{"num_hidden_layers": 16, "norm": "rmsnorm", "init_std_qkv": 0.0317}
MLP neurons of a small language model. Each row is named by its layer, matrix (gate and up: input weights) and neuron, and shows model dimensions 384-447. Each number is 200 + 20 x the weight over its row's rms, rounded and kept within 0 to 999. A neuron's up and down rows have the sign that makes its largest values positive.
A block is one neuron, or neurons of one layer that tend to fire together. After each block is what it responds to, as a language model described it from the Wikipedia text at the highest values.

L9.gate347,219,234,220,190,182,197,197,208,243,197,186,193,186,188,215,173,196,168,211,198,207,208,171,184,208,191,248,191,213,180,182,183,170,191,188,214,199,168,198,246,203,204,191,188,204,183,203,211,200,236,178,194,202,169,197,195,178,183,156,189,196,191,196,194
L9.up347,183,215,198,188,164,215,201,213,198,192,211,198,205,241,205,210,180,201,142,222,209,233,187,228,201,212,172,196,214,199,241,205,155,209,194,207,203,206,166,210,208,247,195,166,185,197,162,234,235,198,212,204,205,230,178,150,204,154,232,200,198,175,201,179
L9.gate804,172,174,191,223,186,196,173,203,161,200,219,221,205,208,171,211,214,197,217,197,193,156,211,199,205,184,215,198,195,185,223,175,214,191,173,193,188,199,202,170,221,199,208,235,209,196,207,197,178,171,188,216,221,213,188,222,201,215,193,208,219,205,213,178
L9.up804,225,184,223,201,238,199,236,204,193,229,204,207,231,202,199,214,205,192,182,197,232,208,202,213,218,204,150,189,195,181,188,208,210,165,216,230,209,198,171,181,222,214,226,206,233,189,175,164,215,214,182,196,180,195,220,179,205,181,174,221,176,199,208,179
L9.gate1605,194,222,182,202,207,229,210,183,202,245,213,213,187,193,210,188,189,218,185,204,244,201,169,191,208,212,181,178,207,212,210,189,184,183,215,194,183,193,198,184,188,186,180,177,185,195,151,206,198,243,179,191,175,136,189,194,234,211,159,193,199,227,173,192
L9.up1605,227,196,210,188,201,224,198,177,206,171,228,199,198,204,201,195,204,216,177,202,158,176,191,214,167,188,221,254,208,234,195,188,193,161,180,206,205,182,195,188,207,201,191,190,191,204,210,194,217,229,148,201,188,206,202,184,206,222,216,164,213,199,185,165
L9.gate1658,167,214,220,181,206,212,191,201,195,244,209,195,192,191,187,171,236,194,221,205,205,180,228,238,179,189,235,189,183,207,204,192,211,195,215,238,182,193,200,204,217,177,192,193,211,154,216,234,202,212,215,201,164,190,199,210,171,188,217,164,218,222,185,189
L9.up1658,223,204,187,200,201,201,224,239,190,203,192,165,220,208,224,179,210,192,183,183,205,204,230,206,171,220,211,202,207,203,198,180,167,204,215,176,246,232,205,195,220,200,227,206,215,196,226,194,213,201,184,199,206,150,194,178,191,245,190,213,166,191,220,196
Mid-name word fragments

L5.gate141,207,195,220,163,218,163,177,211,176,174,231,247,195,207,215,186,193,170,186,222,195,213,223,179,206,212,195,189,194,222,216,222,229,210,195,183,210,244,215,187,219,186,221,210,193,226,180,232,205,206,193,191,210,175,202,215,191,204,176,199,196,201,217,187
L5.up141,187,197,184,212,210,237,227,175,185,241,216,183,186,194,217,220,213,197,213,180,208,185,178,202,199,205,217,224,188,176,197,195,208,222,223,215,215,193,204,160,205,208,217,238,234,188,210,220,175,206,253,181,194,191,228,205,206,201,210,221,182,202,201,207
L5.gate181,208,183,243,208,190,177,192,193,184,179,207,176,198,234,205,222,199,198,208,181,197,226,229,196,217,194,188,232,224,209,215,195,211,200,162,208,196,229,176,208,236,212,230,217,211,176,224,190,221,214,233,197,185,195,176,229,206,192,196,240,180,207,205,192
L5.up181,198,208,212,182,240,186,199,190,176,198,189,169,220,198,190,214,189,181,190,234,223,192,205,208,208,192,212,189,205,195,199,235,196,205,196,170,209,205,224,207,214,184,189,186,139,238,159,180,175,205,223,201,238,217,203,177,207,190,196,219,190,210,199,175
L5.gate304,213,219,188,239,197,227,204,174,198,201,206,195,207,203,216,219,222,181,181,173,207,185,193,213,196,167,186,199,169,227,241,224,180,186,190,184,191,211,197,226,242,169,188,206,213,205,177,246,216,218,202,205,202,185,204,221,148,199,218,199,178,190,210,172
L5.up304,224,162,238,221,171,244,216,177,219,218,194,226,184,190,175,211,192,191,208,199,200,195,178,245,204,180,226,182,205,203,220,222,228,190,218,211,198,217,230,146,188,240,235,202,192,237,199,202,195,207,181,244,201,208,183,168,224,228,211,201,205,184,230,206
L5.gate419,203,221,211,211,163,218,206,191,183,209,239,205,203,191,200,210,225,211,194,210,248,208,181,200,226,231,201,179,150,199,207,209,198,202,206,167,172,189,220,181,190,193,188,215,185,184,222,238,159,222,208,205,203,218,206,219,224,183,237,216,198,217,200,187
L5.up419,244,213,204,207,188,165,196,221,187,184,215,201,198,223,210,172,225,215,216,218,222,210,195,204,232,210,233,199,208,222,214,210,201,212,185,211,165,166,215,182,180,198,243,204,196,222,211,190,171,198,170,192,201,184,206,176,211,203,212,186,221,212,213,213
L5.gate618,209,201,194,190,239,224,180,218,190,182,205,181,197,181,230,213,213,189,187,180,208,180,182,208,177,175,199,178,199,193,237,191,225,179,177,207,162,197,176,263,165,175,225,230,208,219,194,179,220,164,178,178,209,168,224,205,201,189,167,194,185,212,163,227
L5.up618,202,168,199,200,189,182,202,204,168,236,196,175,232,162,209,199,227,173,202,188,179,203,205,203,191,212,221,181,213,202,197,251,156,200,184,158,230,191,211,240,165,234,183,221,187,231,203,188,175,204,254,189,211,190,185,222,175,170,226,210,213,221,205,215
L5.gate624,210,170,189,207,206,178,178,262,216,204,201,222,179,187,182,207,209,218,214,187,199,187,200,185,180,208,207,215,196,196,204,202,218,213,187,239,185,218,176,198,171,181,192,218,198,211,174,204,194,210,243,202,194,210,224,208,202,205,185,213,230,196,164,167
L5.up624,187,181,186,218,214,224,201,219,196,195,199,216,188,199,235,172,203,196,215,235,202,188,238,206,216,221,177,176,220,202,162,222,189,196,207,218,168,194,211,231,212,223,191,234,207,213,197,194,203,194,219,180,209,222,193,170,181,178,198,207,241,233,207,215
L5.gate663,189,205,207,187,245,178,199,238,227,236,235,211,163,227,190,200,196,179,182,189,247,185,194,199,193,232,219,222,203,207,155,204,241,211,189,172,222,200,190,235,190,188,218,180,182,204,180,209,203,222,176,195,223,193,186,149,219,216,187,217,208,198,168,198
L5.up663,180,198,192,190,232,219,193,181,156,207,185,209,220,226,181,193,167,161,174,180,210,195,224,181,205,203,162,223,204,226,197,215,181,209,187,213,188,210,201,207,235,238,231,189,196,237,200,221,188,175,199,192,163,230,220,219,192,163,209,180,204,196,184,209
L5.gate881,251,220,166,207,139,166,212,170,208,211,188,236,211,185,209,222,186,196,218,194,227,211,170,206,198,202,214,197,201,233,205,196,197,206,209,165,211,172,195,188,208,201,198,216,170,207,196,232,184,202,205,208,229,224,175,179,225,214,251,213,191,194,187,179
L5.up881,215,212,203,231,217,172,208,211,236,235,160,193,207,204,182,223,181,214,206,180,175,219,215,204,227,204,199,189,198,209,187,178,198,160,173,201,188,189,168,213,176,194,195,167,215,200,209,187,220,228,235,189,192,201,222,210,169,195,207,214,200,199,216,192
L5.gate967,211,186,209,172,200,210,190,170,205,222,188,187,210,191,197,164,209,246,202,214,165,183,205,256,188,215,197,180,185,217,177,223,233,208,187,242,210,233,203,180,205,196,210,187,199,210,199,178,201,186,160,214,209,206,238,211,150,183,217,211,173,177,222,188
L5.up967,210,181,210,202,180,177,187,221,168,198,201,174,202,182,212,145,210,192,215,192,203,215,185,212,184,214,187,211,194,217,218,218,200,177,247,185,169,212,158,190,201,185,210,207,221,179,208,254,179,232,217,175,188,198,186,224,216,155,203,209,192,225,180,203
L5.gate1217,205,208,188,236,219,249,192,139,220,198,193,195,197,225,198,197,186,193,213,184,215,214,204,196,174,166,203,200,195,175,213,201,187,212,183,205,208,218,219,198,196,247,180,200,216,184,205,199,222,203,208,191,208,206,197,189,190,212,208,179,197,168,217,182
L5.up1217,202,213,221,196,203,188,202,220,185,203,181,193,181,209,205,211,237,242,177,199,157,206,193,157,190,168,192,183,183,249,190,215,198,235,205,195,209,200,193,199,176,184,160,215,198,189,191,215,207,181,183,219,196,214,180,221,196,199,196,207,182,208,194,202
L5.gate1348,139,203,203,183,207,221,218,220,217,183,183,198,203,199,188,186,211,211,200,208,210,176,196,198,180,238,211,183,191,186,208,220,178,209,186,191,222,213,189,228,221,165,231,200,219,203,177,156,171,202,190,207,216,192,180,246,206,203,252,157,195,234,218,198
L5.up1348,178,172,193,193,192,228,193,197,176,174,196,187,176,219,178,194,210,203,196,188,194,182,206,195,232,200,219,222,184,169,223,237,215,212,193,205,191,173,223,201,176,213,206,183,204,199,209,203,219,168,202,207,189,216,209,216,197,182,191,226,212,200,168,172
L5.gate1409,197,178,176,168,229,254,209,193,208,204,186,182,175,241,226,165,199,230,189,186,181,190,214,213,196,177,209,189,184,199,210,212,220,193,180,238,166,169,191,194,192,229,203,210,191,219,198,196,227,193,159,225,215,239,203,224,228,195,182,223,200,207,170,188
L5.up1409,201,183,192,216,247,225,157,161,184,204,244,205,176,213,202,157,241,214,142,209,201,173,225,225,203,215,174,202,183,196,169,228,202,202,188,208,160,197,188,222,214,230,174,196,182,183,202,208,210,218,199,173,208,206,189,205,210,190,233,221,204,180,224,176
L5.gate1493,213,186,175,213,197,165,188,241,238,223,174,199,207,231,232,173,187,202,227,211,216,195,210,227,191,231,252,216,221,225,186,214,182,205,180,213,218,187,166,215,195,193,216,206,179,184,187,193,193,196,231,215,202,224,202,223,181,196,203,174,231,187,236,184
L5.up1493,207,213,162,203,218,179,202,163,227,196,251,204,211,201,235,187,180,215,213,224,216,227,218,210,148,219,198,192,202,210,187,187,224,190,141,206,215,184,164,212,226,184,203,223,208,184,198,216,211,190,196,190,187,190,188,225,232,184,209,228,219,163,218,199
L5.gate1542,197,174,183,199,192,196,156,221,178,125,189,222,222,192,191,212,211,166,224,176,201,188,251,190,216,227,201,185,232,200,164,215,234,189,174,204,178,187,195,200,207,211,248,199,180,186,178,167,179,182,213,217,170,223,167,211,190,203,219,174,199,185,211,203
L5.up1542,185,177,197,213,171,221,217,190,239,181,232,187,215,208,198,199,192,203,185,217,171,193,215,161,211,213,205,223,198,206,198,228,201,164,223,156,247,198,216,189,204,194,248,186,198,201,202,191,214,188,158,181,183,197,210,224,188,214,204,221,198,156,212,212
L5.gate1703,171,162,194,186,209,183,212,194,191,169,215,206,190,165,228,233,227,177,205,207,198,203,228,215,209,180,206,208,204,189,186,175,215,208,210,202,153,184,205,200,245,207,202,234,234,177,204,195,215,203,227,212,233,180,220,203,220,245,211,180,197,258,196,196
L5.up1703,202,215,190,212,181,199,139,198,141,220,190,199,199,209,207,173,200,197,226,197,198,183,187,171,156,193,215,190,190,196,201,185,184,191,191,213,174,191,202,177,249,218,229,166,188,179,222,193,179,204,176,173,233,220,184,209,200,200,202,184,230,250,179,200
L5.gate1733,196,157,196,222,192,168,184,220,237,235,193,202,207,206,216,236,194,196,169,197,198,216,179,172,195,170,214,177,195,217,168,165,184,200,209,209,232,215,178,220,234,186,198,200,173,207,187,195,210,216,198,217,200,209,189,225,235,214,208,217,197,198,216,200
L5.up1733,180,201,178,158,212,171,212,217,155,196,214,184,233,188,200,202,192,210,179,214,188,195,218,197,204,222,195,190,190,192,228,178,188,183,171,188,186,172,186,175,210,218,181,226,203,195,218,229,218,184,215,218,168,191,199,213,203,207,180,214,192,200,217,169
Word-piece prefixes and suffixes

L5.gate110,173,202,186,191,215,206,179,207,197,216,233,210,185,189,165,188,199,183,223,210,191,160,193,211,210,186,192,197,220,164,200,186,185,209,216,230,171,195,214,247,235,190,201,186,203,204,147,186,171,175,222,203,217,193,206,185,196,211,200,160,169,228,163,178
L5.up110,219,222,208,208,170,210,160,189,213,204,179,189,197,220,202,202,200,205,191,210,149,187,183,213,187,182,220,210,204,180,216,209,250,213,222,202,179,201,229,202,224,214,193,239,171,179,204,218,205,178,218,201,219,186,194,194,212,187,221,195,183,180,215,204
L5.gate173,169,250,198,217,198,194,216,191,172,208,187,202,200,221,172,185,194,188,188,175,230,235,202,206,192,231,213,181,189,191,181,179,194,221,177,217,220,221,204,206,178,200,240,161,235,193,226,167,228,166,161,225,200,224,235,182,201,204,221,165,206,203,233,229
L5.up173,216,209,199,190,209,185,202,209,215,222,206,223,205,164,222,175,176,213,197,194,209,200,184,178,211,217,204,191,223,176,208,221,179,196,212,197,188,170,197,162,185,207,209,183,187,211,182,216,209,170,195,175,192,230,196,194,169,189,200,223,181,193,181,173
L5.gate188,213,217,197,235,170,164,215,175,205,195,208,191,218,170,198,215,230,164,209,176,221,201,186,195,210,162,201,188,228,207,214,230,214,203,216,215,193,182,192,214,229,213,183,184,192,155,160,220,218,175,216,174,197,207,204,203,183,210,169,184,200,205,199,224
L5.up188,164,206,196,217,204,196,207,202,212,196,199,170,197,184,190,196,199,229,208,179,202,197,263,210,220,181,197,230,196,242,193,193,162,189,185,184,241,235,197,231,196,242,194,214,187,200,244,219,234,228,200,216,182,204,209,187,180,184,217,185,205,163,235,189
L5.gate217,237,203,203,187,211,215,173,208,222,199,214,222,186,220,187,202,199,202,224,212,174,234,192,182,203,207,148,175,201,195,243,188,209,175,195,179,176,219,173,213,189,215,190,195,187,183,223,198,196,201,185,171,187,195,171,187,164,182,201,191,148,216,159,194
L5.up217,208,208,156,197,167,214,217,192,233,187,201,181,190,211,219,199,196,265,206,195,190,196,168,175,192,207,217,206,208,197,186,221,202,230,208,202,186,194,208,198,191,189,228,180,210,228,223,210,220,260,197,218,160,245,178,204,194,236,192,201,186,194,182,196
L5.gate222,159,203,232,175,188,200,202,187,213,205,199,200,182,186,192,188,216,206,213,240,187,208,186,208,209,166,222,208,213,202,227,208,167,186,222,192,204,171,218,221,195,192,191,177,203,185,181,208,193,233,194,206,177,218,219,197,178,212,225,184,177,200,174,142
L5.up222,155,197,202,169,176,212,163,188,163,166,204,212,181,207,249,229,203,210,176,245,182,200,183,227,207,179,198,242,180,194,223,194,206,199,199,193,210,223,186,192,217,182,187,195,185,181,200,229,218,208,190,194,191,203,198,181,197,189,188,213,184,186,165,154
L5.gate239,190,168,211,226,196,203,179,207,187,201,169,172,200,164,206,184,204,204,238,197,221,232,220,209,182,182,218,196,205,201,224,218,196,199,192,196,193,167,219,218,183,181,175,174,218,191,211,209,197,224,202,193,188,211,189,205,169,217,226,206,219,200,174,179
L5.up239,197,226,195,226,206,201,234,177,226,197,212,208,186,211,197,230,194,217,200,221,211,222,190,176,207,214,241,199,194,238,161,204,173,194,189,220,195,191,163,240,219,183,211,220,211,236,190,184,189,176,169,222,180,177,224,237,185,194,196,209,171,157,194,209
L5.gate367,201,172,200,226,235,216,215,177,213,188,243,202,187,231,201,157,242,212,199,190,200,200,165,196,164,189,207,178,218,203,205,207,209,209,235,196,173,166,169,178,196,189,221,224,211,199,198,191,197,209,202,180,189,228,198,231,217,181,216,223,218,205,176,226
L5.up367,217,212,192,218,167,183,157,183,228,206,197,204,202,201,178,168,184,200,159,175,187,200,184,212,197,153,192,193,191,199,233,228,199,225,226,192,172,225,205,196,224,216,221,204,177,232,218,199,173,191,196,190,220,216,178,225,208,244,201,204,192,180,199,243
L5.gate602,205,182,199,208,185,210,199,212,194,221,161,204,214,199,209,240,178,193,181,191,163,208,210,178,203,205,182,232,204,201,214,166,190,192,205,195,209,210,196,177,192,192,230,211,178,205,181,190,173,186,203,191,210,171,190,184,213,195,199,204,216,188,159,221
L5.up602,212,224,212,168,211,197,191,204,163,201,205,179,200,205,234,188,199,168,195,178,187,192,176,166,188,194,186,210,216,179,189,200,186,175,180,200,183,183,218,228,232,213,191,202,188,184,181,197,232,209,194,217,181,257,185,251,168,191,167,199,210,199,228,217
L5.gate747,204,227,215,207,227,199,191,210,216,214,184,177,197,240,225,163,183,173,195,155,181,246,221,198,193,180,186,200,222,169,219,172,211,210,234,208,200,180,192,216,218,222,217,230,196,184,208,197,204,197,229,174,182,183,184,165,212,173,215,167,172,217,203,126
L5.up747,205,192,207,215,193,210,205,207,196,199,209,224,172,208,183,180,231,231,194,234,203,217,210,201,198,216,199,184,191,204,234,208,161,219,169,198,190,203,187,158,181,132,189,194,191,200,209,202,176,155,190,221,217,177,239,173,230,194,160,213,200,219,178,227
L5.gate871,166,193,236,254,203,192,186,190,232,195,209,190,217,180,156,234,220,209,201,193,219,229,182,211,198,159,216,190,183,198,192,194,220,156,188,189,236,191,196,186,230,180,190,179,234,198,194,208,224,172,190,229,196,206,242,175,193,188,193,199,184,184,238,166
L5.up871,163,192,183,214,187,204,202,191,214,203,235,196,173,223,184,233,212,192,186,204,252,221,188,201,192,199,241,199,230,200,201,206,186,213,188,213,180,178,206,189,212,223,186,169,227,234,219,195,193,201,189,208,184,209,199,206,209,218,161,214,178,183,221,224
L5.gate1171,194,180,200,202,138,174,224,171,216,207,199,220,217,210,185,192,209,222,205,176,228,216,172,215,211,178,207,184,174,194,196,231,168,190,184,188,187,187,169,197,182,213,221,203,189,171,201,193,205,223,207,197,214,228,225,201,213,205,213,210,222,192,205,204
L5.up1171,175,165,205,154,177,219,237,170,223,166,207,191,213,215,202,196,227,216,192,197,210,167,199,231,194,201,230,191,217,188,186,184,221,214,175,181,181,228,178,176,216,182,205,215,192,196,199,177,180,211,206,207,208,194,208,206,216,214,208,171,197,173,238,175
L5.gate1553,209,190,207,171,244,197,191,203,213,186,218,161,150,204,201,214,190,230,187,194,206,213,188,186,202,196,192,197,193,188,181,229,196,216,208,192,181,167,196,221,223,171,200,214,174,173,189,212,180,208,228,176,225,172,191,188,190,186,197,205,180,198,212,207
L5.up1553,215,212,201,197,182,183,172,219,166,188,242,226,223,181,219,179,199,157,219,193,170,191,202,187,203,177,200,183,198,213,228,216,197,224,216,201,174,211,209,202,201,205,230,202,183,215,172,159,195,158,197,209,186,213,168,209,186,205,172,205,237,214,211,208
L5.gate1593,210,183,190,197,209,186,172,196,160,185,186,217,196,202,226,198,239,203,235,166,228,163,182,176,197,195,180,205,195,208,184,209,188,211,198,227,200,192,215,172,183,204,237,202,191,174,198,214,199,212,156,246,182,195,163,221,189,204,190,197,194,203,218,240
L5.up1593,174,206,227,158,227,220,230,210,213,192,188,205,227,209,225,190,157,165,183,203,187,228,208,222,194,178,177,191,192,167,167,220,177,208,190,207,203,214,204,182,200,230,194,179,199,164,218,231,203,232,179,160,204,192,205,203,179,172,212,203,212,182,208,200
L5.gate1672,183,223,193,209,215,207,169,191,208,172,188,171,189,199,214,160,215,218,192,191,161,204,200,176,219,209,194,197,219,201,244,211,233,181,193,193,168,218,204,209,191,196,195,202,218,228,201,196,207,197,207,181,187,230,191,209,254,210,180,174,196,197,184,211
L5.up1672,184,192,173,188,175,201,180,191,233,199,211,210,165,204,193,214,200,186,177,209,198,195,193,161,176,180,165,193,163,193,207,159,191,164,225,235,239,213,221,199,172,190,216,183,243,171,222,250,202,250,149,229,186,173,208,222,220,234,196,166,223,198,196,203
L5.gate1685,191,199,232,218,176,190,202,195,225,190,184,225,218,217,201,208,174,248,182,183,168,198,211,181,155,211,178,142,195,210,176,170,197,185,196,177,219,233,181,229,202,220,228,211,195,216,209,199,202,209,194,230,184,221,195,202,173,220,197,205,246,211,272,208
L5.up1685,213,207,231,193,185,209,161,211,158,204,177,225,179,149,189,196,216,217,182,199,224,206,208,200,190,152,161,200,182,171,175,172,178,172,181,222,236,205,197,231,216,219,208,231,177,179,223,213,202,211,196,253,188,184,226,193,177,189,234,181,207,209,201,213
L5.gate1786,224,219,199,203,237,235,177,180,205,198,255,217,218,212,214,165,189,207,176,195,175,168,210,232,194,196,178,198,213,220,187,217,213,223,188,183,194,206,174,196,229,199,221,195,228,200,210,210,168,209,186,196,210,235,177,167,219,217,213,181,230,198,208,209
L5.up1786,195,206,235,201,213,211,206,194,198,211,209,224,210,194,201,179,223,184,221,217,195,192,229,197,243,207,220,223,184,153,182,195,204,191,210,215,214,227,177,170,197,222,195,206,190,219,206,211,207,215,193,237,186,193,220,201,195,188,221,144,199,218,220,196
Clause-initial he/she

L12.gate826,240,220,181,198,217,176,215,157,189,235,175,215,188,213,211,159,183,170,194,212,241,208,185,221,212,216,194,213,205,194,194,175,229,194,208,226,216,215,162,183,180,189,190,204,192,206,184,222,269,187,216,175,199,206,194,204,164,169,199,234,162,213,167,186
L12.up826,204,229,192,176,205,184,200,180,219,216,215,185,212,216,189,226,234,144,181,228,180,182,186,214,186,196,215,219,210,197,196,237,213,183,198,193,206,257,217,199,197,195,201,213,216,182,175,190,190,163,187,186,228,222,203,205,210,201,188,242,207,251,186,203
Subject after temporal conjunction

L9.gate87,206,166,173,196,231,191,163,182,176,199,164,202,179,180,199,179,207,197,233,211,198,164,194,203,219,186,208,195,190,201,237,229,191,186,218,194,183,197,221,189,197,204,212,202,169,199,193,242,216,223,225,190,195,198,220,203,202,217,186,205,198,185,199,199
L9.up87,233,179,173,196,192,220,238,222,167,227,197,232,213,193,184,178,209,138,202,196,230,171,199,226,165,186,173,174,209,219,216,196,187,205,204,253,208,212,221,215,219,201,229,207,193,188,209,176,222,221,222,163,225,241,220,216,221,198,195,225,170,205,221,170
L9.gate1268,218,217,189,209,177,182,156,181,200,227,170,216,175,196,221,188,183,237,191,199,229,174,224,213,198,171,172,178,195,212,181,196,228,206,176,207,195,229,190,171,218,199,189,229,183,201,174,185,195,217,213,221,228,221,219,176,223,183,211,215,207,230,177,223
L9.up1268,179,251,222,186,173,176,190,199,152,194,203,199,180,190,202,189,193,205,202,166,248,227,209,195,175,169,208,183,225,211,184,194,208,219,172,213,188,220,160,183,225,197,195,219,176,221,231,216,208,199,198,207,171,211,239,151,232,194,228,209,197,205,198,210
L9.gate1680,192,212,180,176,172,219,192,172,196,227,232,185,196,196,178,203,195,183,246,191,204,192,180,174,192,189,199,233,202,232,202,191,261,223,204,252,190,215,219,211,211,194,205,223,212,206,226,199,178,195,212,214,210,217,214,210,208,196,198,219,197,180,210,216
L9.up1680,196,191,181,199,243,209,196,178,195,205,200,169,227,206,206,215,209,165,203,231,186,188,191,211,183,188,168,169,245,176,214,171,174,185,198,207,202,212,202,205,189,199,197,209,202,180,234,187,196,221,189,152,226,200,187,189,196,230,205,200,220,163,193,164
L9.gate1713,216,183,192,188,219,208,194,191,216,227,188,204,198,198,182,203,200,191,220,199,213,175,190,220,159,200,186,211,169,228,189,201,232,181,192,214,165,193,228,194,207,190,164,172,206,212,235,233,200,212,196,215,227,185,211,199,206,198,224,213,208,198,209,193
L9.up1713,184,213,205,198,182,198,188,248,190,179,211,206,189,195,167,217,185,208,217,204,217,220,186,210,201,168,204,244,207,190,209,214,183,230,185,223,194,214,185,218,185,211,221,220,173,184,180,221,186,188,169,196,243,182,221,207,208,196,182,208,208,215,185,181
Mid-word continuation pieces